MLP neurons of a small language model. Each row is named by its layer, matrix (down: output weights) and neuron, and shows model dimensions 0-191. Each number is 128 + 24 x the weight over its row's rms, rounded and kept within 0 to 255. Numbers have three digits each.
A block is one neuron, or neurons of one layer that tend to fire together. Before each block is what it responds to, as a language model described it from the Wikipedia text at the highest values.

Description: Partial byte tokens of Chinese, Japanese or Arabic characters, usually in parentheses after romanized names, plus mid-word pieces like ow (McDowell), k (Bangkok), sc (rufescens).
L9.down139:139138139134107163136111144083135132121132085119106150119145131133115139084131105137095104157118100131128109148133122171105152109134127087078116137145136151159101208142105103091140119158102152111150146125122110120129140111128106115116135150100167142109103119111174178143104133119126131099153105126157141106133149158148104088123101096114091137118147127171136097121110124105117133133120093164122126093148083072136196156100109161144139134143113158083120149127106141155192114118121130111164090125159153112132117161156126083136113146149131166145137138111102097086120142127106132197
L9.down160:149135137109100138133102148152120103112135128108126127133128138132112149116135117120081095134140117127136097151122087130122135114119130099112139161141175140128111172134116126097133131166077153117159145147138101134114157113097106116114128150103152163129114094112167180144132119099122117097143107106170101094136126162128108066154117139110075156115134141123143099104125126094120167141088096084114161115150118084167139143113093192123142124123104129097126136097163111119185118125110134132186123141166148115123116143149123061119130164146112164170157157119117138112120129127112144082
L9.down274:153096135123124171126113151124122139100145092121116130138117134140109127064136093123111098135114121119149107127174143149121150116133123129120101132134158185104093159129125090099133114144102149116152133132135125122110097118125154092112143107103180131107099077113152153113104180120120181114126164138124154090115113152149130102125117112114090129134143149141138117105112131144109136109089127107109110098153090134160189159096093158136146106132113153123135149118144141179179156168123118078149109116134132128112125084142110077123109119120129150173104122156116081100124089158105125097
L9.down488:146123148115129140105104142145126102110125066129105144113129155132117157090134100117090085126162117148139106166135150177134137134141134142096147126158167118122078165148100126099154117125086144123142130099152105126102131132125134073111120154094161143095135069139148162138098137123105132092122099123160132093146143143161113083146124144116084148139182126135135132087094147106144176153115119124098134121171094110139167153111079136141112101102112138082166136117126136168170123144130134127185130103145163130136130135123143063140119129109118145137116119124104093104123140150110163167
L9.down505:156142139120093142119120157123146104108150099125127152112121138130143130068159092111111087141128123133146109141140144172123130134152121125076110134147147122098066184139117114082113074132095165124161138138132114123107126126115128083114125149092167142114111089138150202146079140107130107097166108104148108111141109145150121094158104107122093143123147141127134115122126113125132183113110115084139117122203074089158168142110073155136135124115102133107137131086157123127160126129137116110162120127180152117143121126156118105153124132126135167154167130135105117144119151126118127125
L9.down509:154127127115072144126111133115106136107127106141122129117133153123134126091129101117110108148109093119160121102151143144113110106116104096121133131122146161141101231126109094080155126130100149140160130170112114117116124132110116145118116117098179128153110100099141203126094151114107140123138119126122169114112128121136120112133092115111109121133149114146180118126102129127132149096124109143144113099156121095148175110108100173114146142113119153076144161121105144155139138155140106068113088141200156111141108105151175091127133151104119136136160116122119118085136103125116115179
L9.down521:143125134127119145112123138146107141126117070156100131103134119140109148102109102138086110134146103150148131144139149151106127132130132128111160133120131134103116203145093105113167137131068145117168122123126096143116135116128150113096120155107181146096105062120168155122114152116118155090112111128145164093115143165125136069121108107105113147145174139152139145098087131096141137124099128118119105104136093141155183147096108160153123121149100175085126129132131131163192121158140121123161164107146152121128113130148143051137120123102110139128118112137106080101147081149109134137
L9.down573:147106138098127164107125141146131080122122088132120132106122144138116150095095091131073118137146122163148110161131147142108132128106129124115151132159163136126104172160118110108170143116082130128136149090146079141094118120138117124102135153108165149103119110127157153140084120130105196099118102128159143077147142173131152073134127111108105149133173143121143134095108107082126146152116116132075141130131089142127177173122093171147105151139111148099137141129126134172177138142122119108169122110153165130125143143118145034112121131129127128120117126095105095078120098136108143116

Description: Partial byte tokens inside Chinese characters in bracketed names (京…女, 清陆…部), diacritic letters in transliterations (ā), and English mid-word fragments (pl-us, bar-rie-rs).
L9.down0:163143107107121142146112144140106156100136152101111116152117131104134131107154133132166107117079105087134099119151126126113128112154143075129107168117138176109105138122146099070097139166113150109178140188081144132123137128140148152101148097142149116153075147097156189163107184093146095129153147126142118129113097126134093121144115122132116142106124118104128104155162129167103132073140113126151116120185124074183163129107122142143155151111113119103106176108171139119142135132134114120111120136158151121161095118135120137149124156095139147157147130129155127145115141127138135069
L9.down149:150126106127135157130092128137139137096163134095105116117115155144141141125118120104164123098108118088160096099150137119086158106152129101128107154098115143158114175110161097087102143159103157133156148176081100122142142108125157148070137052136143150146109111087156190145124147098154097137119106117123105108127093104106128098118118127134099110119125137128141125184145112139115104090124124155141102111172104096135105118115130126142150123128108103133135153124140137178120119149140122112099124123123157152184076097160146122134137155089137134155156112135135132071128095145149098083
L9.down235:123159098121106110143096127123136163126157172078119114152111134124138128164130141105177133120079117110138101085157110093088147111145124114125103146085110144152147126123172104112103128148141152112149141189061133123150147102116151173121167092141126132191103159103132176118149132107153098148124121139124103113138113095106107116115116144150114105113091108118144117164181122157107104089123121134151094122174127092125109098133141106128148141117119115143099143114124126099137115140133127127096105125145129133165093118137133152119135150110126114151153132127157144087118086127155110039
L9.down399:161154109127093145119123135117113130106154135095143145148122118105125137115140134131152085142116097077142109114172137132099134109153141068082095149137130149161128189134127103081119132137115131111143123187078135153127145118148126120109165112127133167169099122103166189137131171105148097133167125122134148128122100113130093077129122074135123139097133111147138138179151120143125112088160116138167100123172100097174160146106122176141139159144097131117093148145151138134179126142124120127132095142167135126168084120148151118154088139114143138154154120135136106089130123125140114122
L9.down448:140149090109083131138098144079124174114163143128125119126115121141120108139127118102147132121066080132157097096173151138140117112114126144126117118111118178134132187125159098101119109128114139128161124171063113121125127111133104162126161081101165159172137137107127155116133150108141150165141162169120118118138104111137121125129099114116147126120111088147134123121145149174101139074136120180162112128145119111111205113100141148107152170084127128120114143133094129114151143167122111089090096146162137128138128120141144129138147142120129134119141123115143134078107090121129142083
L9.down469:142108103115142147096070134154149160144151126112095100113086136154105126135108146125141139108094085122180094115170128118139135139124130150134117112096108174123112147123136160089090144144098148118148126154114060155109132087156178189102144082128141173102114129132157129101144153142164151124113139110141143083111109155139124121109134111121063140116101145123136139130128146119111106082101135139109142148135100154149128138106144136145142130148104113161126131130127138152135118137152112130082111130102131134125103096152136083101155153080130137129102142147149148105115076145155145040
L9.down503:152108107124102151138114138141131155106125123083105093137118138133123139120116128124132099138063100085147098087144122109112141074148131107115102141099135160161133173117140101109131146167086169121178138166089116144118133107137152145099123104150152131161110123085177208136117166106144124135142124136149148112129120126127117096114108129116099115136144136155150118166140137155116142108115124144139113087158146090144146103113141139124174150130112111087126168139125157155187136137128121121116134119171135142163069118165121062116128156116118137151125091123137127096096102149147123075
L9.down615:160171117127109144119106140134111106107182087137110147106132159160141139120136112114111069140128143132136127149138151168102142082147101112090135147134142132106094162147121101081141134146099141120167140145126094114120127119108103124086121125108168171128109062106170200151115112098114137090144125105158119111144124131132109088150119112082066116136158151137127119144116100103130134108097102133131099113173105109129153138091108194154135113106108133120135137112125104150174123124133109109175143126147135120149089121176116060129127145106115152150116145129096109073139114137139125142

Description: Mid-value tokens in structured Wikipedia data such as infoboxes, tables and chart listings, like the hyphen in Haute-Garonne, "(" before CEST, and postcode colons.
L11.down126:085142164136153121108089119144117103124118092160108106117149125140119112108150102142099079157156147168135159177122092146141116125104099139106095116126134118138092167131096134157155137127102110159124154137146088142127130148136105080108137177142147116094118069154112121127115074143116179090117107132159122127130174154135090115146106145121080144121137110134107131081135075089122145112139114111143154104130115093117103157126118115117121075157091127128114144129115101113144102122116129126153141130152127126096111107151132058125121131137112129122124145111103068127148140121131125177
L11.down170:118137138109137132115044102153110137151130084121112120151090133134116154118138128125127086096106125131152095135164151171130150146144132139101090122129131111163088114141129152081147148149098121131128107141131133121105129131100142051108155123144145135118123102153165118091147143112142155076121110119156121097139123132145134090112100154122094149122132124130099146083109141096096167114084135144090125123150125140144111139084104116147100099179130112140116144157137142152166138163129165127189116104106153145141099137130111115142107146116144119173091133122098071125108135148154135092
L11.down195:105134118120137121132083115134104118136117091146143160140104109120121135091132123113139100140145079151115125134154134150115112155132098131100151131147125147166113186170108162107146110108088118128119119148090105165101131083139158098138137151129155123150089112137159201107143119127140110087105087150150127090153124124122075091118120150104117157114157103141141123100110120129127166140121109121126122137149089108125134140075084114131108131136104140110118146122146139130171126166117143183174155124184121134143140194142155120125094121127129128156128125136126069109109144131142147096
L11.down205:103133156117132149119076125114137136147134064150127140148110132145095147098137119137107090156141139164141122151147114168156149166139101172071110127138149111146110154149104166124167105151088107121114119113166110165112128137127130058129144170145160126109096076149131124105152101141116173077105096122167115086142155122150111108138133160134093157136146147153118150083117135102110155122130112091118126139141133129131105158091115122138125087162115125134124129152139133157151133150129143173171143100150127143121094129149129078127090138112128135148091127133096060127127152155137144126
L11.down249:101134146095148152117096132148133113133131078170126165121106146144113158075138107135085093142166157162125114166126121187162129148141123162063117118155149088118101114146118162137161121155097114136131140086189143143136112138124112102109094166134121124067124076158129153141109116123097149056111101110156087098122130138160137124147104154127099156145137116142127136102136116109125164137075125112124124129138122135131126152141081131152123084156132150121142131129118134172126146152131149134170146100118154144100096140161124093126100138112119163128094097155097098153130139134124139120
L11.down279:169116159119135142128115144109151130119156096150134152134105112162135133101131124138101089137131147171144119108168122126139130138118109190084135110137148131099114188138122158112179098147089114116106116106156103136109135102116140080074107168134134127081117076150135157122152106109118161115096138126156147086144127122164127126103136135126066137114158179161120138082129147117115146139140109098107146131135120149112129137106113118131135098126101095180135102137127121180146143182138128144148158100162096144111112115153131051103098152109115139144086126163110071131118101142116132109
L11.down412:131145155127148147121090145212148105167118098145117151127129135145119146096150110126099088130165142192115135165137090160173116145107119148101108144163148108111103144139122149153182082148090117142139141148194137142130131141136122089128140168114162130094111096161119116160120123124105143068121096126157088096139154144136129113157125154131117162135135122118118132111146099094151154165137109107108122107133111104138131142114082118128124091148091130099112131119155113160134147140114151132178130129138167134107129163154149111130126139136121142140123132129116102162151150159106144174
L11.down476:135131149103150129130113143206131126126111097136131148119095131150115131088142137134084116131156154186106132151148109126158108141101099178084138135162146118119111152143134156146181093161080130101128157147174120135109127132112125078097097184117109121103133087164118193145123093114105157103120089112130128110137150151164113124110140127126083143134123159140132151079135096098121158164124121099129139115123141136138102151155094143099141076128106124129142139135131125132158132146122136167168118110143144143089108139153132083088120154165109136142105135160125095163129141160113142108

Description: Inner word pieces of longer words or names split into several tokens, such as sea in Overseas, ced in procedures, rig in Rodrigo.
L11.down35:158134103161145161128122157147146136092134157124109115125134113103162128098138122105136122079096118100138097107131165129134154107139183121107098120113134162151132153102116127099105145147128153161159120130155128111112160117141154120080131123148148142120100100094156169144113189106101083135094149130141151118066112111135116139109123125143117111123162120129125117142174141150123121085136125119112120142142077143139140143099135111154129107117142119139105163130144145185097161155137137066122166140139161149140099090125126108107110129065145139171105117146126113123091115115157143037
L11.down73:153145130078149140084090115194146206139138103092139126144111126107133155123169145131145107106146100096157123096116118157156127139130141121150171114107109140171127087153107147115150137127101126107150091137130103138109137094125157142104134114134166157101163126100153177140137144131145139104084133120155140098123138166113107127102133132133104121108138156164149117122132138120128127112211123080121156133130100068168154139103151111142130154113130137077136140096110127155121120159151112155138137129100177110120151133128125111114131138087157145125115123119147150091120129153102133094
L11.down122:181094097173130112142127110108132169136139195106125137127113108122149105136107148112179148073087111097123115092167147129139155125131167102147137136098140125121159103095136146107130116113154133137130095127136149127137128096110166112124180096153160106160125172096131067112141165122121111150102145160137109121108125086135148118133111177138122096128140139132134123121167187151117108115160126137131099126160078135103127107091151059150131104121127125149128130107121152139055153164156137104107146127123106122158117148115130171127121102107157114154122137151131160148097117130125140076
L11.down263:155124117114135159114121136153131150093116146100114146122104143082149118112152126092154164074118094097132114087126163127109125136103178100138184133103102134152138136127134122102120152125116165094164094142121142115120161104112156184116113084146135170155105153077150186134129138092140057115112133097109128116099108156122141138096117103121141104139111151135137131157131138140124116117117142093115125116130099118146129132116147143149142135116125131098126133120140139167096168144120106098115106141129181135155108095149118167117127132085137144136158098134125160124122134125140141071
L11.down400:155154148110105155088110133116170166144137134091145139140135119110153130126137128132136116084129118067145120093111126148124155104131186088116100152134097120134111131122125159091143141137130134093172105136118179107096132084136138152108141130127139194105133162091151180125140174081159075104128138154150112094131095157160115141102129090133107122130144133141117113156148158127135131113120133113101138123156080084134174149097159113162127142128119134101100129107141100151104136144127136141179116109151158091154127164135126162151111150095148159145119115114118131099107167139110158109
L11.down434:165115114125145150141124122113125156128124160139120143139108112098161118110133137132147133059107116098164094116145183134105149136137186109136113127112126136141105083112154158086112143125116135136132095079116153122106132118142162125099163094170133154140124137095173122128141157087110082137112155135132122104102105128148166137097109105123144124130157128112112140139122185164118130099117160153098136157167095180117164135093143113159115137129156094120130123142148130176076162157140132085107141107119139135163136115124114152123129135093152120147127118130112128121090129120141134027
L11.down489:171131097113157118103111115146128174143130144081129131140126117123154137153140133115146156065119101067169105074149143108129148141112176100160146128105126138154141053113138161110119157135158148129150093128116140113117141100119153139112177088148156142148153176107141124134162168111141132131089136151132128115104115143128137147128120134141128092111109124120144124133146159151104119092176146092118165141137107098143130127109145075148125140093139105097144123108106129122093149151158142103133123151091160133140144130098112149119144121113182099133133128105155165091087122102131132100
L11.down581:173152109121138164119115122096152156105132103113092164138150110112159131143144135123110097114126107111125115075137138116145147110121157124124118146128101166131138191126115128107186158134127123148147099136126116113113132086162149125070153130132147144114117083108130151122174170114137112120105160153172139117119108144119107143116136074117119106103155150147123107158145144154135111103173098090119152105150079116131157143113132119165142145097122065113122126116117137155161153155157166113115144136147133125146114098112124080107120118078126101159077102095122102072092065145122111134

Description: Mostly function words directly preceding a number in formulaic factual prose: census "there were 63", "age of 14", "laid down on 24"; also mid-word fragments such as grandfa-ther, el-der, syn-dr-ome.
L11.down215:144112090143104098131129127095097110131142168078148144121121120123137121155113143102182168114090116075092113073126114091098124097132120074145161136133125127118155121101154096129089132102157137106117118165086170120164133111114118166161134096143105128165134193120123151119141163121154068164164150114103102150139123111114118125112144131120154116119110154113128124161127161157114120138097122130139128108134154111118096094136127124124130154121116128151141119123139138110113109112145119158102090142149110120170132164113114216161153114161133123140176133125146169145123124129119112164
L11.down236:141109094151085152140083134127103146098157158072120081125084136116123114125121140100168136118068118069113087070139115123104135104161141096116107147122152121137125142089128110094084142149155140105154111167099134133154142122093128127132155117139129123180125139115148133124148176116148083151158132116111114140141119095118107132102132128113107104129099151127105126157141145149098106081054131144127077104125122144149096121107154122148155148172111105167110124156138138127125119119147128123114078129144139114172103154121106156152127151123133128164155124133124159154116125141159107076
L11.down294:140131120122098136140137149104161148155108148132180129107109115100145150102132126148140150115118138096140094098115141108140129139143142104105096104119168125101127091075167127133107140201105129099156135090158174100087100136142110188093076147116108135103108155115131175139106154093138044120122146121140136114087090124178184141112124102130111130137091141143134095127138160150133120137102127091096149131082129133089180117111119158137121126137148135148118134160149107168089157141109159113105115111138126133137132102143122122138115150111122165123141089143114135156103165111113116088
L11.down353:131096103158091137135158142114108161128137185078124115099120094140141122152127139112170174116085136078120115064112133089127129108130147118131141140112117109094166106084135115164075151154151152114151130122100142125157127142107129152140111121162104107164149187160122143141115140123147115155145146121105105163115123093116132123142120125120122112114102143151114132158155141154129109107116136151153129132114159130106139107124168116141139123144103116172126118156122132100120116114140120120085112133115098153152093110112096171142147121167137115119156119153151207168131122121154101095
L11.down413:152125130107087139127079107153110160108146153061136122121096104125154122153138124085166137108110114100134107050133111077101126112127151112142125164103123138101129125136139125117089130127132141091152092167092129138138155120093149133089131134142102140150109148121155219116162166075182095154143146109121120116137134102138105125072133109105096110085112154131108130130147124130122137101104133135125142123132126119130127099100141125147131152120088114164135128143120107119130125139131125154122093116139138134161107153144116147128127148133149123140171126136124182125116130119136118069
L11.down561:162104130151121121148139130193126122102136168142136147097119105145172131110106096094134149110151153132128122094144125121121110132119109176128137124128165113063138112114091117176111110140143138106162106152146124147142145128100138135108088165122104126130126135165108170160120106126131139135145112110106158136121137112158125124127126102114080104137102158150144141125149116116149141139157145099187098145129100098087175128136156123130171091131082125170146119141159117103110128139120102129113128152156122137126106142154111101121108143161113140106159113174138168201148146097165123081
L11.down576:155128118133120099144108146183135103139123132105156140113110130150114135118122127114109150106140153107115101113136083091148097134114106129117125161129158102066126067110143121178122079163132131089166135156154158119143170122106110125123123157153112143156133174139099192130151114120124152127129096098125106124141126126169121127119168122108077123132099173113112135123138120113114119142165126070152149132106157090107107116131105144111152111122087120145139123117142109092096120110136132182148117138164106134149139147134089142110154155189106142126159148138133144151126179118116103111
L11.down578:130115126139076150134092131093132138112159180087134102145115126110152137121128118104174143146117134087131104079128122104102135107148130116108091160103151128075130128114146112121081130135140140096163126149117147164151158148117120139150134154141116148130096160120150166136121172108161082145146144128123115121143128104153114142093165113108098106125104150120096112150159137158111145107070143136137127132112128122152141122122139138150135137166110132176103122155143102131122118107133112146125091113150132105160110195135127142170105169144145158137186122130119171155128166118157122106

Description: Fires on middle or final pieces of long split words (o-ce-ans, Pharma-ce-utica, enforce-ment) and on biography words like years, played, an.
L4.down368:132146124104158145109123109124115184114154088141135157142128165128131144089139093144121159163190153127142140168142079140125158164077120138130202125173131144127126167156091159122147110136129105107072084090153103159093128124125130113122162128151118106123117078139115158112136148098120124114133109113118116096139121173153149125125114107142120172120152149160121138104126126123139149160159117118121124133154121166118133140138056120116082081155118180121132118136111126130147138168142130151139129092142131159107131121123150087099117096109132133121120152130139123164155144110141137130

Description: Mid-word pieces and name or label starts whose continuation is nearly fixed, e.g. Bir-ming-ham, Est-eban, chrom-os-ome, "Succeeded" by, mostly in infobox lists and tables.
L9.down79:138105100103113127136118122147136151104126169123115099176113142122150118142129151103174132124094106105112117090157168099113128121149132132123109106115096161146156133104149123119120141102146139137102104151082154123135123110133142136123138067154110112149143127119102170098172159121126110175124132155096114136124105099119114151107113149113160086103133112140128109140131150174110121073113132154162108099142144147121102114145150094148158113081144095158141138130141175140105146170142152141066120151151110129160108073100112169105132117111093113129106076139182130097121123141159108058
L9.down104:103140098138106135110110121147164118109127117122112122156130170136150116164109129067163113105131136126114122129146156128132161114138143154132128130132107122137150155114177133135128121082140125165135126123112166127137115133147134117109160117134126138174164103131117174130133128107118104142126126138137092133137110057127084128129124164109155087136179112119131135144126154136153130092117122157136117128189125151108090110124104095150102112078151092134144131129152154140109136155118170133103146108164173157166119104118144152119136102107118085129133084102155127084131104144163143070
L9.down223:118154148141070137105115164148146119131125091174145139138128159137143168130124104123104081153185104112146126112140138138124139122124145145091129106142111120134149211110090131148154103075087157157110093128125121153129131139133133087112128155135150143123131079143159202106111122129085127121127112137148143128146114106154127123131123128130132135134190134140162153149093157091157137131103108095132132116160127117129143106113101153139114106105151136110157127123163137162155131153155145132131142113160149133160091110138152094115139107109086130142156099127117116085142107160125129174
L9.down233:121129119123098137108103123181118128116165127083125138136126171139121118156133122099155141148125117133120144118128096131122154089152142086097131148140126138173137164143150112135152140124135144133162126140106132115149152115123121153108130116114152157149125127101126218143149114083136100128132099106149108118146122099105087110141144146120094095115155163138144075148165083079147123114109108146126102117201076075116086108111096147147141131118108113117140116114149146120125105124118136155133133131150165154187095157134155083136120130113100132129152097133127151044128103123145121160
L9.down301:121116102116094111111129118163109119103136152103126129156121157130149112164136154075172140127128135126111152102129140090116122109128125145146136122125108114153166125111159125130142122097167129134131117133088159126146110122103128143144142101134105119209162128113092153118167087105124138154134139134106095128156112049109116129140111155128166062141115109136147134136148146147119130102111132116163105104162158129101051089150118097115129103080139071134134120117121126130094143152126126131098104140158125141149106089124132149103132106137115076112130118122169149097136103140175096087
L9.down311:120146091122111114124142137134115134113144174116131124166115133131145105160132138094192141116091128108116138088158138106102137078113131114124109140114129121123164111135171106142127145111175133138138143150065158121170107133102100146135153090166106134207150171125116148106155113099151137143141159157097099137151118073115132124128110156116163098121112105101133121150181121156103110098124126113180098113142153125102092111153147120141135122089139126166117120121133116099135128130132129105077083137134114125143107095112110167119150117153120092136147122109161150105154100118157092056
L9.down511:093118107118114089118121121146149152123126150131114108124133111128141100170109156101148124118094154112106116084128135098155142101117133173163108115108135108158155106103161142151111111107146138150119127125086175129125092124133132099149129101151099120182177142129093121118125116109114126160099134164109106134182130084125114135110133139133149058141121112112139146155142168159124136099156132121154115131166164131074086118148140089114119121064147093133153149116131116094101094138136134133108120112142121117127136106127113174097154102159134085117123113099162171131103115123136129066
L9.down589:123123134103105105131141129189089129129125151119128135143128136144150117172129180087151148140087114129121133111129153108143113130096162160125156118133101112149142130131150122156145127093148140144119112132084185129127117126116104111147137139157083128187184142183091157115148130102119155155128138171102091127179113080123130132114120138106172054133120108130132160123126131128102153098138121113187137125173146169078100120164141121130130123076136116154128128134142118071117116134156150127141120131168143144143151123119115165116152093175110106112139109116160135116113137123141117096

Description: Inner pieces of words split into several tokens, such as sur-ren-der, qu-ali-fy and lie-ute-nant, plus byte pieces in Arabic, Japanese or Korean script.
L4.down437:152123085114103119139117150185141201115148120101132105117087145110137150138125146088156129066099097113113107137147127122127138118150177104134100098130136140172140120142172107117110138124071127147142130193110108116140135103138166182122170097137117143160128159095144221140152127127131124188121129130124111127125093117112103134119139124130136135143092131116124093136147142159111100109128146166129125130141112098149177145124164120135177140104154099122108138112112128150102147129112146123111105113119140115166145120145118143097142134119149118123130108117153153095095097136145106058

Description: Diffuse unit with no single theme; it fires on byte fragments of non-Latin or accented characters (Greek, å, CJK), mid-word pieces like -nd-, -iga-, and short prepositions such as at least and under coach.
L4.down138:138133132108091147110092127144158144108113094129153152087114154117160082144130140097127081109148110107159103080123140136121141125148117116086138159127131111148100153121191142117147091142082162085152138129069140131130177119143112085102122132127135149133151113146137206132107160083140086116147109115140145128153136112120112125120127141124124088121140106117106143161138105143127116079070130138151083130157134084150115124092157148140139104100106132114111126115158119145101109113129122082144098148157149138123113162168134166140136142120131138128163093113122104073120143133106122154

Description: Tokens whose continuation is nearly certain: mid-word pieces (Co-ali-tion, qu-ali-fy, Bucha-rest) and fixed phrases (due to, as a result, 65 or older).
L4.down172:143124095134082128136112128156123148127147134070145117118099130109144111171123163101172134094106109112113116075153111110130116114145151084135111105082121104178138134105157093160099120140111132133162117163085139098169149093110150173121125113136117151131135150114119180134145117114153107170155151118096121115108089121089134155101137109135107118113068124088115122170147140132128093117126128144142089130110134106116120107126175122122168156134140091161115135100122142144114122123110103116075114118115174123172128139158126170129158149105133095128139116106142168132097085141149113078

Description: Tokens that finish an obvious word or name, chiefly the period in U.S. and States after United, plus mid-word pieces like Cl-yd-ebank, arch-ae-ology, Leg-end.
L11.down18:131100153119116147124097110158117186111098113140127131166066149113144132111147123121157120097146093123142107118172183156111128163126163164100138134123142155130132149138132146120144113106112135116128095126135150142119098123116158081108158079115132097141130111121152096112142160091123079131119131117106153098137143076114158115116106153121170136124138104121139161115089172160145186115141143116112133143168118160129134135110089101128125126104159122108120132144164124171123159173129128116084089120139170139148140113114149149142128118081147109143114093121125093175104126159145123099
L11.down74:127140114115135135124094127186151121140103116168090141133118155129116128084129116096114087124170088136123150158155132161149142142101116127104092155156151123146110136124112144142149105109102120173139141145155135159138128138129113087111165150088157090145100076122105075150116143160100140120122102166160116124117131116103100137145128185148109136117146051112143121131152112132152175115141115100150090125149093091136103141128078119114123107128138138091117148122162143133118135116103146100146096133162161096116124172135175134128141139101130123139147106126150130164099147149128140096
L11.down154:136119101127113128112064100145097128111101146127121118157082117106138134157121127089185110097129092113138094111159168119111141124124139117121105161100132144137128158123134109090116132107114141157132106162114143152142146153137164079123184091116132111168091140110144126123139158108158095146132142141129122117118133084099109110119134166136118129105153076111146121136113144152152152102136155155141122144184090153127088105101090115132099112090162128113128147133142150126122121133137143119085116107141156130162108184108145149120129117092158093161130127106146132132122097143181118111
L11.down172:147137139150149140121092140224141104131120111150123151142117137129107118081148110128105082128159112175098138156154120140146101140109114131103115161162140104132121187144102143160182085126105130149132135170177127131135146117117120091112152152103164118138113100130106107143128124136111142078118082123126130125135154137132121122130115145152115148119136122104129131099131076103157147149181119118142103097129104108143109150116101115111149100135104136116122144120144119131128144118113145110153099157169142122107136146152169125110137141127109121129151133145122094175149142163107143185
L11.down362:090108109110149125138081109156097134143121122172132137146087113139118166113148092114115060116153127171141107151138142149120144143158140127077105133125168104134134130124116154129124123168085125151114109089147155133096126165113130065109154134116173129132082088145138158140134119119090127086093091134150121082106127105130133111155113180129121180109138088131123149083154129132141177125119142095126132139150118121097134161094081086132083091128130125105114125145155124164147162145108154108160154110128124154135078144143134131140118125122155114151122115148115101163089131115145141079
L11.down394:196127128101144147149114159144143125111125114156117148112120125114144119126139131099141084088122110136126128101149134153158147103118143127112107129125151159117149151114113142075132109160099135157146097126177125105096130121153150101083149131104153119139092066122119125161149138100098107113116140151144150100108101119142115119148133150132111103124136100141149122132166156136132163115156130081118098116159075116123122129110119111119121115073121093098123134123156143176097194150130178114120140121143128134130054132149121081094115126083138134162110125122130121136065103146139136079
L11.down401:139120147111126153129063113195124141116112102149107135163089143088132104113170128112150074126171107158110137116139162166145105121118125168087118150114131122117156198145087125131162138137083121141141091155169119148117150151108147098100138134119149127146119066126120128125145145128123112098101121098126153122133163088113121114111115165126109117130137112159124153093114108127157156101181146104150102109146114122130102145112112129130140095114116114099141142160172115185138128130135131157102105115164160135146060133130154128110122127083136130138139109148126095177139125177173136161
L11.down631:129147105121131122108119121140144101120110107122097148131143143129142127141147118064129112104147072103135145131142124114130171124111171088138107171151132144163119107125137146110136119108163150184157107124115143126136142125144144100093170122110166137158120125108128202133173143121139124122116108176172115099112117120127073115134122142147130131106168081115143099151167123121151169120150137107097137135196092087115127128088075111135109124068144131078120155105125162120141143152080168117167149132156151121169162143114130129120118113113163116152127104129142102077081120116133152076

Description: Tokens almost fully determined by context: were after there in census prose, also after See, auxiliaries (had, has), mid-word endings (grandfather, completion).
L9.down108:103137164156087104135163154093149151148164174106149122147119107124133141170102138160159133137124144073115138075149078108103181135132159147127085137106107149097168132097127107176087107160172132126099122113100129118147119139159130101137160125173110102141107184139127096120133143127153145162115141165129098146157136095150123138145146125158131149114126105124113140177173162145108100126129134122139132116155159117118126117153151109095141102143129120154086123138125107124142122137139129158095075091104112126127106112102104157141126114169140116126126140143132144139119097136143109102
L9.down219:107146142178088100107180139126106087132127141124202154121142105143124115122112110149124125152161155111135178143131098134108115119118123106105118134131145076135159151116101118164131120117154124137129148131136160126135140141131059124166095157141100114162127151139108156129102087123128129147161121113119130156151148075128133142142173110148132133120131138098128126158126091092148111154150104081162169141114145101122084114136089151089099147136127144109114123120142089096102100088143125110142085147152130124100138152130145150142126104172121149119180155099114122135154168094111088175
L9.down322:108127106125096111137148124137135146126138192080147110153118109115153112164122156116188158127083123092119117074153102099102130117142125123145112116104110143145158098090174124138097115124161131125123131175080167135142141107129126154164137101163102119179130193115113150118134141099167091185138130135096110139136115089123114141118138120135157103123089133109133124182157127160108105100136130136159120148145147112123102099137143107100138161125141112146095138133154129084108124126129133153090109145152117135150137125118124195125119140154137113138158119111171148111118136115151108062
L9.down354:112157120142097103148167135094126141135128183102142106148133113105149110158137153127176154147103127084104134096140107106114131112145136096121071151110099142106139103105154127125096137146189132140136134158104160134161154120125113169145147128159103110165109196131134145132138129118165095163170123121121100178090106092131113157163120115124136129110105100110120086175171111151103112105142129125163121140121151089137113092146142114127155139138138108149106123131142131071106135109114144155077111144144096124159123131115111201147113146163130137129165125141161144155135157102158098115
L9.down433:111148127128099114145157130144113122131143188095135118162129118123138108152131153100182141133093130105103139101140110112120125110140137129122111141136134100124151085124135112146093109109184130122124137136074180129173137144119117124164154135162102102187136179131103096125125130103157116166153137149108082151147115084110120149134134154129153116110109088100106126151167132158126137126138128124187122141143177113113105114160125114125128141103133129148118125141143106063120105093125145159095077124140126134129154147109107202154155112167131115117173135104169155153133143122130101044
L9.down486:107134134153093120159142126127150147149139193126132123143133104112151107151125150121164141136090137069134128085147118107101154114129137133133087144114116129148142088102146113156073124148191149136120153178101188110155130131131136125161152105140105105165129199149113106118134149119149117143142141145101102140109124081130121138114133113150134108121091095105126141181169138156106095108123137141165111125146146140109130119167154106123152140150140142156100130137131114071109109111133135128095075138134131107133129104142093208151133136169152116154149139119148154159130141125146098045
L9.down583:086115084152109095108113134128155133136150185077180109178120120135117106176099138121159153145117139108121112091168077083109151112121132117138105109100125159117164116098140114152102119117156119134101130134093141151159116118146110158176162100140102134166117180122107144084179135125174120181128157152109126127129152087143117140137102157167133136121109111112160130135174164131126097118119144130131135147152147126117085089135120096094128137124130137163111112126135126106116115143124140142077110116148103127139131124109137157110131133140138117133150125122163161128110085105144101106
L9.down598:099136127127094122140160131141122129132135180103138131128151097117142102155110152123154155142093130108099135101120081093141135121110145088152103146138127118148149092104149113170087130160184116155118148146110166125153137137135107130179130139143091106156131185138097123140107113120147121164155121136116064165134108105112099154145147123132132124097100108106106113174174106129124106130167116142171144133124152108122095106165140129111127157128141123146110127127145122049104095085108147136104092131129115122123136140124114187120144125190141131121163159104156178151128156103124096112